config.yaml
attn_scale: 0.0884
init_std_o: 0.00546
init_std_up: 0.0219
schedule: "wsd"
MLP neurons of a small language model. Each row is named by its layer, matrix (up: input weights) and neuron, and shows model dimensions 160-255. Each number is 128 + 32 x the weight over its row's rms, rounded and kept within 0 to 255.
A block is one neuron, or neurons of one layer that tend to fire together. After each block is what it responds to, as a language model described it from the Wikipedia text at the highest values.

L3.up376 [144 124 164 161 115 160 147 133 205 115 133 106 147 111  55 145 131 119 127 123 128 170 163 108 125 219 134 169 131 139 105 134 113 135 127 120 168 141 131 129 103 148  67 119  68 127 118 186 127 128 100 155 199 111  75 121 167 120 110 137 120 132 169 126  69 171 164  99 119  79 149 140 103 180 130 188 135 113 143  92 145 124 133 111 156 115 167 111  89 134 113 132  87  93 165 107]
Pre-verb "to" and modals

L4.up318 [132 136 127 162 101 167 106 100  82 119 117  80 126 178 169  89 172 116 133 139 120 143 130 110 201  96 162 127 124 137 128 175 124 118 154 104 156 132 147 134 150 112 175  36 127 113 133  87 128 137 152 151 125 166 153 129 122 171  93  99 162 109 144 140 100  73 126 106 102  63 106 154 191  89 132 149  82  92 132 151 173 126 123 143 112 158 171 155 143 187 195 128  77 112 136 162]
L4.up361 [102 133 161 134 125 158 144 103 103 136  68 126 133 135 118 107 153 140 146 119 146 181 179 113 196 161 127 113 122 106 114 190 127 140 132 156 164 162 116 135 134 138 145  91 100 137 100 145 108 125 115  98 124 123 142 161 127  64 186 123 142 159 143 114  88 151 105  95  85  77  86 167 173 112 149  78  93 164 129 145 137 146 152 132 141 143 132 129 115 210 167 138 138 166 148 104]
L4.up441 [ 74 109 155 151 189  96 102 129  85 141 135 133 162 212 137 107 149  93 125 106 159 109  97 153 104  50 109 101 113 157  98 149 123 105 116 115 124 169 204  94 131 100 100  67 100 124 120 105  96 150 130 134 171 159 148  83 127 155 129 133 145 132  93  67 149 109 125 139  95  96  84 164 157 140  66 130  86 181  48  55 130 183 118  90  75 162 137 111 144 153 220 137  99  85 126 135]
L4.up908 [160 115  87 135 217 102 110 113  91 127 129 172 193 163 202 132 127  91 103 129  84 124 144 137  97  76 185 146 161 143 111  81 127  81 109 152  89 118  85  77 172 117 150 138 158 147 144 146 125  99 140 181 114 104 103 126 118 149  90 181 139  76 116  72 117 139 140 103 131 186  94 191 129 207 102 114 114  70 107 101 132  85 200 151 174 115 122 128  59  76 138 132  99  60 145 114]
Surname-final word pieces

L3.up1135 [ 96  83 127 121 143  96 136 135 123 125 155 144 126  78  90 119 101 121 196 199  72 195 136 117 143 163 135 187 167  89 103 140 115 132 118 112 121  74 142 180 112  60 138  93 149  90 137 120  96 136  98  71 133 131  67 136 136 103  99 114 171 123  71  99 113 139 173  84 174  92 113 109 124 158 109 185 142 139 159  70 119 145 170 137 154 127 189 152 192 137  76 157 112 107 164 151]
Passive participle after be

L4.up1200 [140  83  99  86  95  98  69 184 125  94 128 121 154 109  84 119 114  90 190  89 153 138 108 119 120 142 107 130 139 148  81 105 109 132 134 191 119 176 119 138 162 134 113 148 121 115  96 158 111 146 143 185 146 160 114 170 105 115 189 181 122  93  94 142  89  81 114  75 169 186 122 138 129 168 108  92 106 106  81 104 141 168 101 157  37  62 132 140 103 119 128 117 129  62 147 142]
L4.up1283 [120 125 118 127 118 126 148 129 198 130 102 168 134 131  86 128 113  92 107 128  97 128 103 118  97 104  91 114 129 164  57  78  70 126 160 166 149 180 136 157 200 159 118 130  89  96  96 142 157 101 136  70 138 114  92 122 165 139  79  76 166 148 152 180 107 142 100  79 104 110 164 137 106 182 145 137  99 147 133 183 120 168  90 175 151  76 163 100 121 111 186 184 140 140 198 101]
L4.up1309 [114 127  99 171 195 124 140 169 118  98  68 164 224 132 132 188 108  43 105 119 138  89 101 114 145 129  79  94 150 145 102 138 146 153  97 149 132 110  47 149 183 158  92 161 125 126 117 162 108 127 107  87 157 105 143 125 154 122  98 103 141  90  89 112 134 153 164 108 110 162 100 124 113 131 166 175  96 130 137 102 161 163  79 143 147 126 137 126 157 133 145 172 111  69 125  82]
L4.up1525 [140 170 124 125 169 108 140  96 132  64  91  92  94 158 110  95  94 102 131 118 154 121 141 104 175 104  86  97 126 115  47 102 153 127  24 116 173 136  96  75  96 159 130 170 114 127 143 127 157 150  45 119 120  83 144 150 156 175 128 126 207 131 128 149  97 146 121 124 139  55 149 149 104 143 127  94 114  97 119 155 165 104  96 209 121 143 196 204  96 137 153 105  81  98 158 169]
Verb-introducing function words

L3.up1002 [ 92 163 102 170 145 106  61 142 103 173 122  99 122 132 137 111 184  58 130 102 150 116 108 148 128 103  83  94 114 109  96 142 139 115 163 116 111 142 192  91 142 126 154 100  99 124 118 182 115 147 155  97 116 196 153  99 152 179 146  97 166 104 122 113 187 133 148 122  78 151  65 191 122 177  72 132 136 128 158  77 119 152 103 135 141 118  95 122 120 104 178  46 114 121 193 160]
Personal name pieces

L4.up605 [ 86 158 111 119 100  98 103 109 130 118 137 160 125  88 150 103 142 110 219 149 171 151 138 182 101 165 102  81 148 147 106 147 145 133 130 149 176  81 133 142 132  99 147 137 131 122 112 166  92 118 107 105 153  95 101 107 134 185 159 171 139 138 122  90 136  79 109  75 126  98  92 165 124 140 163 138 102 211 128 160 206  89 114 114  45 109 139 107 190 137  90 141 144 184 120 125]
L4.up612 [ 78 105 133 153 127 112 152 107 157 186  82  88  93  87 148 128 105 100 158 164 134  94 188 120  88 140  93 103 126  84 124 123 195 137 114 164 144 126 145 101 132 111 104 147 128 105 162 137  49  95  70 113 176 127 147 150 135 171 153 137 175 165 127  97 109  28 103 101 184  88 112 100 100 199 106 193 124 124 199 122 119 150 168 156 114 134 139 143 109 141 117 177 113 171 148 142]
L4.up1210 [155 110 111  90 125 105 141 155 123 110 112 140 133 128  93  89 137 110 168  87  95 116  97 164 106 139 132  68  72  76 116 125  89 143 175  87  95 156 121 139 166 154 118  88 157  87 106 158 105 111 116 130 106  99 136 137 104 150 104 178 107  62  85 164 105  90 154 150 150  78  92 149 125 138 150 116  81 170 104  67 185 163 165 123 129 110 128 151 140 108 141 138 181 151 147  85]
L4.up1515 [108  79  83 148 160  92  84 125 129 116  97 119 185  42 145 160  51  85 122 154 145 112 148 154  90 189 172 130 111 173  88 100  93 121 167 123 125 165 177 150 162  76 104 117 123  46 132 160 135  88  99 125 128 125 121 104  80  76 167 121 185  98 137 131 109  94 145  77 112 119 100 146 102 143 134  84 141 156 156  99 146 161 143 133 185 142 122  94 210 109 123 151 113 154 147 149]
Passive past participles

L5.up289 [123  96 139 188 154 125  99 160 116  90 115  97 140  82 118 113 138 105 181 137  69 142 103 110 113 162 129 156 138  98 112 140 124 135  70 124 125 137 141 143 131 144 160 155  88 126 154 157 111  95 136 105 143 123 121 197 162 147 147 109 145  86  94 160 152  71 125 145 124 129  96 159 167  95 155 124 224 101  41 100 129  71 119 130 139  69 103 147  41 118 133 143  94  79  65 135]
L5.up559 [110 113 105 125 119 115 145 119 100 151 122 118 154 160 164 118 199 103 171 144 113 151 125 119 119 149 107  85 121 174 108 148 106 143 122  97 216 146 151 173 121 131 129 123  42 145 138 158 140 174  95 108 153  85 176 194  90 174 141  86  71 174  97 114 146 123  82 106 150 177 141 135 143  75 137 181 143 165  81 130 218  83 164 148 114  65 130 140 143 108 127 126 138 106 115 160]
L5.up645 [141  81 122 116 143 133 146  63 154 163 167 103 184  60 103 138 191 146 135 144  64 140 164 178 128 128 122 114  78  58 184 135 108  84 107  88 145 125 164 167 149  84  33 160 114 116  93 138 157 141 108 163 119 142  54 123 165 121  93 116 112 127 159 154 116 131  97 108 141  95 141  76 188 164  99 100 137 109  93  36 126 144 135 153 126 150  83 104 130 127 112 139 130  93 134  97]
L5.up683 [126 136 123  61 149 174 125 100  96 144 128 119  74  95 126 101  56 197 124 102 122 115 106 109  79  82 148 109 130  67 172 115 171 146 109  66 147 121 146 163 155 113 142 143 141 164  92 138 137 127 139 175 112 116 124 158  81 156 185 139 107  66 114 158 156  97 106  83 149 118 159 111  56 193  88  99 125 101  89  70 100  98 164 133  83 129 172  89 129 163 141 103 121 132 174 138]
L5.up862 [107 133 118 150 156 126 100  87 144 139 109 114 163 112 125 107 109 108  98 187  96 105 118 137  93 165 111 149 179 118 149 153  97 126  82 124 124 113 141 202 154  95 170 177 138 143 173  49 136 103 133  98 153  93 110 129  86  81 133 140 132 130 153 123 111 208 165 123  74 107  66 137  74 145 148  78 130 117 141 150 165 171  94 113 122 101 109  85 141 119 164 114 140  94  90 169]
L5.up883 [164 144  98 141 196  99 127 166 172 126 104  69 117  94 149 156 171 115 129  93 104 132 191 114 168 116 111 106 146 104  80 133 111 101  65  96 125  54 134  86 163 125 150 128 120 139  99  44 184  94 118 144 170  99 138 177  64 122 100  94 173 152  84 203 148 134 137  71 104 146  87  80 122 148 152 151 131  80  83 164 103 132 159 147  96 113 116 180 104 133 124 105 129  85 143 118]
L5.up967 [ 92 142 132  64 128 138 128  71  97 133 140 163  94  71 150  94 122 110 153 174  81 138 141 112 144 141 139 144 115  65  78 108 131 126 135 137  84  97 106 152 160  76 120 129  92 180 202  77 128 103 102 111 161 155 102  82 137 116 193 104 119  92 138 158  99  82  91 137 178  95 112  87 134 130  94  86 128 133 156  99 130 110  98 187 115  90 105  66 126 146 130 118  85 162 154 178]
L5.up1088 [ 90 115 102  97  88 147 131  97 125 118 100  92 129  73  85 102 146  85 169 141 123 134 187 120 154 163 145 126 111  88 114  64 133 131  73 146 159 140 106 113 149  82  89  95 116 114 124 127 183 150 134  54 124  82 122  90  93 120 196 141  80  84 119 118 122  65 148 104 142 150 150 144 127  66  97 134 139  81 150 124 147 161  93  98 136  94  89 155  60 141 166 176 138  99  90 101]
L5.up1113 [ 68 108 116 136 154 112 104 173 169 129 162  96 149  98 108 149 107 144 156 173 159 160 131 148 139 132 156 119 134 165  70 105 100  85 100 120 104 173  95 116 147 154 149 118  90 121 163 130  66   9  87 139 122  95 152 143 138 124 130 117 162 197  88  63  60  94 126  85 123 176 153 121 140 130 116 130 144  90 103 138 160 105 136 145 123  37 143 168 111 180  67 166  81  97  92 137]
L5.up1196 [144 155 100 131 112 216 134 117 162 124 111  87 183  83 107 129 160 110 174 123 138 145 102 101 135 164  83 101 146 131 104 142  90 158 129 212 162 201 115 169 110 126 181 158 156 142 124 134 109 108 122  98 113  73 144 201 128 129 103  97 106  72 141 138 127 170 117 108 149 148 199 108 111 169 164 138 149 107  77 146 106  76 115 149 162 157 107 144 120 135 157 113  97 154 133 149]
L5.up1217 [ 99  91 109 124 102  54 160 146 169 156  80 133 169 130 127 111 157 112 128 155 151 111 145 130 143 187  88 148 148 141 146 121 187 150 164 114 141 108 110 107 137 177 117 141 115 132 199 142  92 107 126 147 142 107 159 157 100 140  64 120 116  94 140 159  78 118  42  91 125 153 142 179 106 113 132  78 161 123 120 103 141 134 123 179 165  63  98 115 171 177 185  75  77  58 132  76]
L5.up1250 [106 147 140 164 166 134 127 101 145 128 143 160 134 106 184 142 109  98 185  74 125 140 157 100 111 101 156 187 114 137  69 139 172 130 129 136 123 142 157  93 107 133 114  95  90 109 128  92 127  87  99 151  88 166  92 143 133  97 102 173  97 113 117 126  75  59 101 140 130 163 150  78 205 163 157  83 167 118 132 143  99 150  68 114 126 122  82 123 141 142 176 100 104 100 106 140]
L5.up1320 [ 63 110  93 145 136  98 173 114 129 133 152  50 127  99 168  57 139  90 194 132 129 109 137 203 104 107 115 122  89 145 113 123 142 142 119 144 128 151 203 106 142 105 147 133  98 138 105 143 138 184 100  97 133 134 162 126 109 162 152  92 116 105 139 149 132  85 122  49 157 139 170 145 126 154 123 138 153 150 112 125 129 163  85 125 127  67 162 132  62 139 114 129  82 195 100 103]
L5.up1462 [153 127  61 130 126 128 139 130 200 107  84 146 169  79 135 148 136  94 143 143 172 130 111 171 107 109 112 168 116 152  82  96 135 119 109 170 144  94 112 100 117 119 149 107 124 166 190 175 132 132 142 159 164 103  79 127 121 185 141 155 146 170 114 131  86 156 114 136 148 109 173 182 146 101 170 144 112 110 131 157 142 191 197 110 133  68  99  84  75 135 141 162 123 104  82  80]
L5.up1505 [128  89 118 133 178 141 160 163 100 101 145 135 162 117 158 159  87 112 163  68 160 118 190  99 106  94 126 144 134 139 143 143  99 144  95  69 183 112 142  98 197 113 115 137 110 143 181 120  84 124 109 107  94 104 121 106 105 106 120  98  90 131 225 108 127 106 136 146  93  86 122 145  54 134 154  98 134 117 141 105 128 205 147  51 100 106 118 115 134 135 159 123  92 122 130 152]
L5.up1510 [127 122  98  90 139 121 164 114 153 150 155  82 141  94 157 163 136 131 117 161 151  56 132 108  79 115 135 179 148 153 123  74 147  93 153 151 142 105  92 120  81 111 105 157  81 137 145 158 119 173 162  77 147 103  91 125 104 119 165 146  97 135 186 137  69  93 144 141 174 175  95 184 126 112 100 168 129 115 107 149 166 187 148 165  99 138 141 124 126  76 192 138  96  73 144 117]
Infinitive marker "to"

L5.up172 [ 74 105 132 155 139 127 130 131 145 143 111 115 145 127 134 162 168 104 107  89 158 122 145 143 186  88 103 133 151  93  93 123 124 113 119 138 143 132 134  99 135 121 119 135  81 147 195 168 108  78 131 118  91 192  76 124 130 194 138 180 143  93 124  99 144 120 135 124 127 137 158 139 171  89 100 142  30 162 160 107 203 123 122  93 141  63 101  94 186 101 180 129 146 108 156 111]
L5.up237 [ 95 100 153  79  91 155 127  78 101 151 115 124 179 128 114  79 102 137 135 164 166  94  82 138 109 119 114 139  90 139  49 126 132 133 116 114 151 148 169 159 117 136 113  92 143 138 107 199 172 182 105  68 123 153 127 145 121 152 137 138 117 136 123  84 181 169 151 119 126 203  94 120 151 166 145 130 127 150  62  64  89 145 106 131 161 111  87 143 203  95 116 102 115 120 162  83]
L5.up308 [ 98 124 119 140 124 131 111 150 148 124 138 133 163 189 109 129 179  86  68 146 122  90 147 121 124 158  76 164 127  93 169 115  58 155 116 140 116 144 109 131 122 151  69  82 153  93 121  97 106 132 119 143 130 146  37 159 171 102 135 117 178 132  85  99 170 105 145 146 161 118 148 133 149 132 100  68 135 145  91 113 118 155 133 108 136 102 123 104 179 137 162 149 129 107 159 109]
L5.up350 [127  86 132 175 167  63 112 176 115 137  78  98 144 165 138  93 131  90 144 142  95 157 163 202 102 134 136 173 146 109 120 131 122 102 190 123  91  89 143 117 163 142  86 123  92 115 197  32 107 140 100 100 122 129 156 233 198 141  87 122 218 126 136 174 107 173 172 145 128  56  95 169 173 103 107 117 122 133 122 111 127 101 133  89 100  71 142 110 117 119 147 151 113 138 139 125]
L5.up418 [131 112 153 154  90 130 113  87 124 162 132 149 139 217 125 172 131 113 152 102 106 105 108 163 135  79  95 125 185 148  79 143 142 177 158 143 109 100 160 128 157  83  91  24 134 139 156 113 129 153 150 131  94 107 102  86 142 128 137 142 162 130  84 115 126 166 170  74 140  68 129 149 129  99  87 132 147 153 125 110 116 151 104 124 101 125  94 146 153 120 153 164 176 128 122  73]
L5.up557 [174  83 142  86 135 177 128 153 152 183 132  92  67 125  74 113 130  78 136 104 135  84 158 130 169  91 139 109 173 116 103 146 129 138 130 116 173 105 122 139 145 116 146 160 136 150 157 154 118 166 171 102 136 164 104 193 131  57 164 211 115  59  69 140 125 164  99 110 129 137 111 105 154 140  96 110  96 168 153 117 100 124 112 115  83 161  70 103 131 116 153 181  95 121 115  88]
L5.up604 [159 166 127 148 181 134  91 166  80 124 111 147 118 112 131 139 110 148 125  60 114  83 120 156 162 113 148 142 134 189 100  58 119 122 126 139 161 117 154 138 165 160 118  97 160  88 188 105 110 170 127 103 150 110 203 172 175 181 137 165 133  93 181 102 157 118 178  92  77  77 125 181 108 118 170 104 193 129 149  80 185 152 151 115 127 108 146 116 119 109 124  83 121 134 128 187]
L5.up639 [ 78 141 117 102 192  84 118  85 146 150 121 140 157 127 169 109  58 102 126 126 118 136 144 156  70 113 110 149 164 133 166  95  90 107 153 147 129  99 110 115 131 125 177 170 158  66  80 171 105 136 124 146 130 161 111 117 117 141 112 201 145 122 103 112 189 100 154 118  28  85 148 113 159 129 181  89 115 168 156  59 174 134 136  80 116 144 100 150 187 147 190 136  96  77 147 118]
L5.up795 [ 95  98 141 116 123 113 133 104  57 108  89 112 126 208 151  75 100 118 167  78 129 108  64 176 114 102 160 144 143 146  93 133  90 103 154 142 113 120 119  96 138 128 132  75 165 134 110  87 110 110  79 101  91 168 104 154 142 112 128 129 183 127 145 146 134 191  99  92 142  90 140 159  94 119  56  79 117 140 158  50 112 110  81 150 114  98 100 132 161 109 160 167  90 161 151 134]
L5.up811 [120 139 131 157 107  18  64 113 101  98 103 130 135 161  74 122 132 100  87 109 123 178 148 123 146 105 125 115  81 113 125  98  84  97 171 103 218  94 161 108 133 114 126  59  94 135 191  86 109 133  93  96 135 144 176  93 136 137 113 110 164  94  94 105 224 206 177 127  84 194 139 144 169 151 158 138 139 132 136 120 149 165 104  88 132 132 130  82 159 122 128 136 118 118 148 132]
L5.up934 [ 82 153 131 120 117 162 135 125  91 142 124 125 144 129 142  96 108  91  78  85 168 131 112 116  89 150 123 163 152 113 104 164 133 100 126 125 117  96  56 164 106 137 111 118 152 162 129 130 131 104 176 146 130 103  97 102 162  97 120 130 158 113 102 134 130 110 145 142 114 122  80 125 184 100  75  56 129 144 102 125  75 152 107 118  78 123  95 140 124 145 143 124  76 120 139  93]
L5.up1127 [ 69 159  91 142 131 132  90 116  57 169  76 137 146 159 127  69 116 157 103 115 126 163  83 156 138  65 135 158 119 157  51 211  95 152 142 136 133  98 129 103 129  95 170  99 143 150 143 150 117 135 137  94  94 107  97 140 120 174 153  90 186 169 185 159 171 139 172  99  89 166  55 123  96 134  67 164 128 101  82 124 150 156 118  87 123  93  83 101 157  95 203 113 133 107 144 155]
L5.up1153 [ 92 117 141  98 119  98 138  74 144 104  89 125 166 149  91 156 107  95 139 137 140 102  91 136 154 150 101 144 147 117  77 108 133 134 141 163 194  90 144 188 102 182 177  65 128 113 152 131 130 134 160 121  65 164  98 166 104 154 129 122 137 105 145 147 179 145 178 150  95 127 176 146 164  93  79 116 148 143 152 112  85 127 140 123  94 124 131 117 189 119 169 106 142  86 177 122]
L5.up1287 [ 86  65 129 125 121 187 108 147 177 146 150  94 137 138  93 155  61  88 131 130 128 116 131 107 201 109 125  71 130 105 137 152 129 149 146 148 156 144 181 120  83 184 173  50 172  85 119  82  58  97 173 139 139 103  96 121  98 173 136 114  88  99 118 110 177 124 169 138  79 146  43  88 112 132  78  97  60 112 182 134  52 161 116  56 181 136 131  77 130 126 184  88 137  79 136 134]
L5.up1359 [160 171 152  85 121 142 156 130 178 124 146 133 124 146  90 200 136  92 122  92 154 125 109 101 115 123 114  70 189  99  95 117 130 113 116 117 103 123 163 131 142 157  57  65 160 209 184 131 181 143 149 148 136 136 113 175 164 132  86 145 115  69 164 129 122 165 133 141 139 130  82 189 176 122 104 118 115 119 105  74  83 107 128 107 116 155 100 167 166 155 111 118 111 114 111 148]
L5.up1362 [ 99  80 109 103 144 113 158 203  85 113 131 186 110 141 110  84  56  41 110 106 142 160 157 165 154 102  86  91 105 114 129  68  84 122 119 127 168 150  46 137 145 133 157 142 171 159 148 134 124 127 187 127 138 105 157 162  67  97  94 109 122 109 156 121 173 170 151 111 132 130 112 162  62  98 105  92 184 166 106 181 123 136 112 154  98  95 178 195 147 135 131 132 132  90  88 138]
Personal first names

L5.up151 [156 101  59 130  74 140 144 124 134 152 167 129  59  90 129 161 120 119 172 145 117 130  68 158 134 119  73 124 191 119 125 129 187 136 126 131 139 123 174 112  80  85 103 155 108 113 194 121 137 140 154 156 122 115 130 168 158 142 112 140  72  98  87 170  99 131 121  99 103  79  70 167 140 101 141 135 161 125 164 137  89 138 166  36 145 101 143 137  88 121 126 173 103 125 116 128]
L5.up315 [178 114  78 105 138 160 105 116 172 113 116 111 125 125  95 137 129 204 132 135 131 191 146 144  98 181 106 139 146 182 114  85 163 115  85 125  89 171 120 153 115 111 108 109 102  30  84 138 137 117 165  71 134 136 198  73 201  97 151 123 144 130  70  79  82 132 127  84 117  93 124 165 120 104 185 123 128 169 123 100 137  75  94 109 196 154 101 175 171 160  61  55 181 156 138 124]
L5.up455 [108 111 116 148 160 105  97 120 158 158 136 198 121 106 154 123 139 169 104 106 144 177 130 158 135 126 119 118 145 139 178 128 118 186 106  92  92 119  81 168 169 121 146 140 147 177 143 195  96 196 129  70 103 115 104 124 109 125 123 119 175  40 171 137  99  95 143 191 148 121 124 109 132  91 179 171 137 133 124  82 124 130 118 161  68 101 117 106 157 102 153  72 110 155  92 113]
L5.up540 [133 107 124 119 189  98 110  87 164 129  96 161 125  57 117 159 109 107 101 143 107 145  98 119 148  80 126 156 197 113 139 105  87 149 120 109 114 105 148 117  96 157 125 138 113 102 193 107 164 154 103  75 178 113 155  75 147 141 125 195 159 130 180 144 120  72  75 127 109 117 130 140 106  88 111 138  61 200 144 156 235 133 119 113  90 114 105 185 166 103  82 138 116 123 100  71]
L5.up576 [140  95 122 154 126 111 124 132 117 124 132 115 141 118 147 124 130 107 144 119  93 145 155  92 118 102 130  97 140 143 126  99 108 139 106 158 172 172 151 139  76 158  82 116 132 125 132 101 143 194 168 102  95 124 158 145 173 161  74 168 168 157  38 122 174 117  19 153 103 101  95 169 161 133 103 143 119 135 140  88 148  95 178 163 169 159  84 149  61 189 144 153 165 114  95 157]
L5.up671 [178 114  83 105 171 124 101 135 155 144 142 162 107  74 100 125 164 128 143 120 150 168 205 159 131 206 125 152 144 141 114 133 126 157  58 155 104  60 164 158 120 153 128 113 163 164 141 156 152 161 152 178 101 156  64  93 119 186  94 185  91  73 152 125 130 119 125  90 130 143 170 118  85  91 131 128 147 159  40 133 130 138  92 118 128 175  93  86 117  47 158  94  83 147 118 151]
L5.up702 [165 103 104 112 123 110  61 162 130 151 151 110  83 157 183  92 140 102 171 123  89 107 141  86 119 120 121  96 160 167  96 119  49 133  90 159 177 174 142 113 141 150  66 106 121 112 130 166  90 127 183 121 134 168 147 126 123 156 107 163 110 107 117 164 101 105 114  19 150 156  76 128  94 113 153 191  89 165 152 156 126 143 215 174 145 135 101 107 102 151  95 119  65  93  90 160]
L5.up789 [ 87 147  85  88 108 125 132 160 149 141 148 115 122 105 138 115 175 125 171 134 144 204  82 150 157 108 127 129 135  95 102 159 151 144 134 151 161 114 128 153 151 119  70 101 157  95 117 143 126 124 180  87 157 122  85  97  87 160 119 139  85 163 100 123 110  76  75 113 163 132 102 136  89  67 143 132 125 153 127  85 178 138 112 130 153  96 138 104 169 137 141  98 128 130 152 144]
L5.up794 [120 136 142  61 117 115 110 145 126 120 116 150 110 142 176  65 100 111  92 149 128 142 140 118 124 138 111 110 169 128 121 107 115 179 168 110 209 168 138  74 132 166  88 108 100 133 194 124 184  97 140 183  74 149 201 147 117 129  89 165  75 111  76 149  61 108 100 160 133 117  73 186 123 166 134 137 169 161 129 119 161 123  96  60 110 135 145  88 132 144  96 137  94 177 165 166]
L5.up932 [132 127 110  97 122  78 120 117 151 171 135 113 125 175 137 201 150 112 184  99 128 150 152 153 135 175  85 148  93 160 145 115  72  99 122 164 189 127 123  87 155  79 126 143 128 118 126  99 111 150 166  51 108  97 128  99 149  79  99 135 208 106 123 123 125 104 137  50 129 138 107 106 130 101 152 186 117 125 212  88 142 158 170  84  65  82 165 147 155 143 103 133 163 138 147 201]
L5.up973 [117  72 131 123 150 113 114 164 131 185 169 135 135  55 138 158 169 115 147  93  69 120 131 139 177 141  92 117 165 106 133 163 136 135 103 126 137 147  99 123  94 120  98 144 133 112 109 164 133 165 189  80 120 131 189 131 137 147 157 205 123 178 116  97 180 114 143  93 190 125 110 106 134 110 130 130 130 160 100 178  89  35 114 135 117 158 115 173 123 109 111 139  61 129  94 142]
L5.up1181 [147 105  76 141 142 135 112 123 154 121 128 106 129 130 137 171 153 154 151  86 142  81  91 160 140 149 100 142 137 167 164  64 171  92 140 147 143 101 122 129 100 162 106 134 146  60  85 131 122 160  95 134 141 133  98 168 129 155  82 187 134 128 104 140  69  98 134 140 160 119 128 117 105 152 180 118  85 146 124 160 107 102 128  61 126 145 115 106  99  84 105 176  86 109 117 147]
L5.up1354 [160 144 119 138 117  98 125 157 126 108 119 136 122 127 105 150 134 159 114 172 134 180 140 161 202 182 129 164 103 149 110 148  57  86 130 163 118  57 120 172 136 139  97 159 118 116 127 179 151 156 227  79 122 121 146 168 118 185 138 158 122 157 200 179 144 127 165 123 125 129  76 162 127  98 150  92 135 155 102 178 154  97 164 130 100  86  96 157 145 149 133 131  52 123 104 181]
L5.up1360 [150 118 133  83 203 105 126 145 147 141 108  79 108  96 137 142 101  71 186 132 135 142 153  90  87 166 119 115 136 139  81 111 160 146 159 145 191 108 136 152  68 129  77  85 118 142  99 195  94 111  76 106 110 178 177 101 119 110  94 168 144 164 130 195  61 116 116  90 105 158  99 113  46 134  98 115 119 113 155 138 145 141 140 133 140 115  73 117  70 112 142  99 110  87 143 103]
L5.up1473 [146 146  84 122 153 110  93 167 141 124 102 181 119 112 183 135 186 125 201 119 173  97  72 196 153 188 116 123 108 109 124 149 168 107 146 170 126  69 151 137 131  93 105 122 129 118 159 164 133 146 131 127 150 165  93  72 123 139 133 137 105 153 149  44 101 102 122 103  92 129 133 151 156 119 140 143 121 222 142  98 165 167 152  89  81 116 143 133 243  82  99 116  80 118 126 132]
L5.up1532 [154 107 106 154 177 135 128  97 129 116 157  62 102 131 199 154 149 141 155 158 126 117 112 170 134 124  77 136  66 147 107 116 101 105 118  90 138 141 116  53 156  18 105 150 155 113 157 140 152 199 192 119 122 138  76 109 113 128 156 161 133 101 132 127  63 147 123 141 142 139 122 173 130  95 174 130 177 181 117 142  97 127 186 146 161 167 136 114 129 103 148 111 127 136  93 151]
Participles before prepositions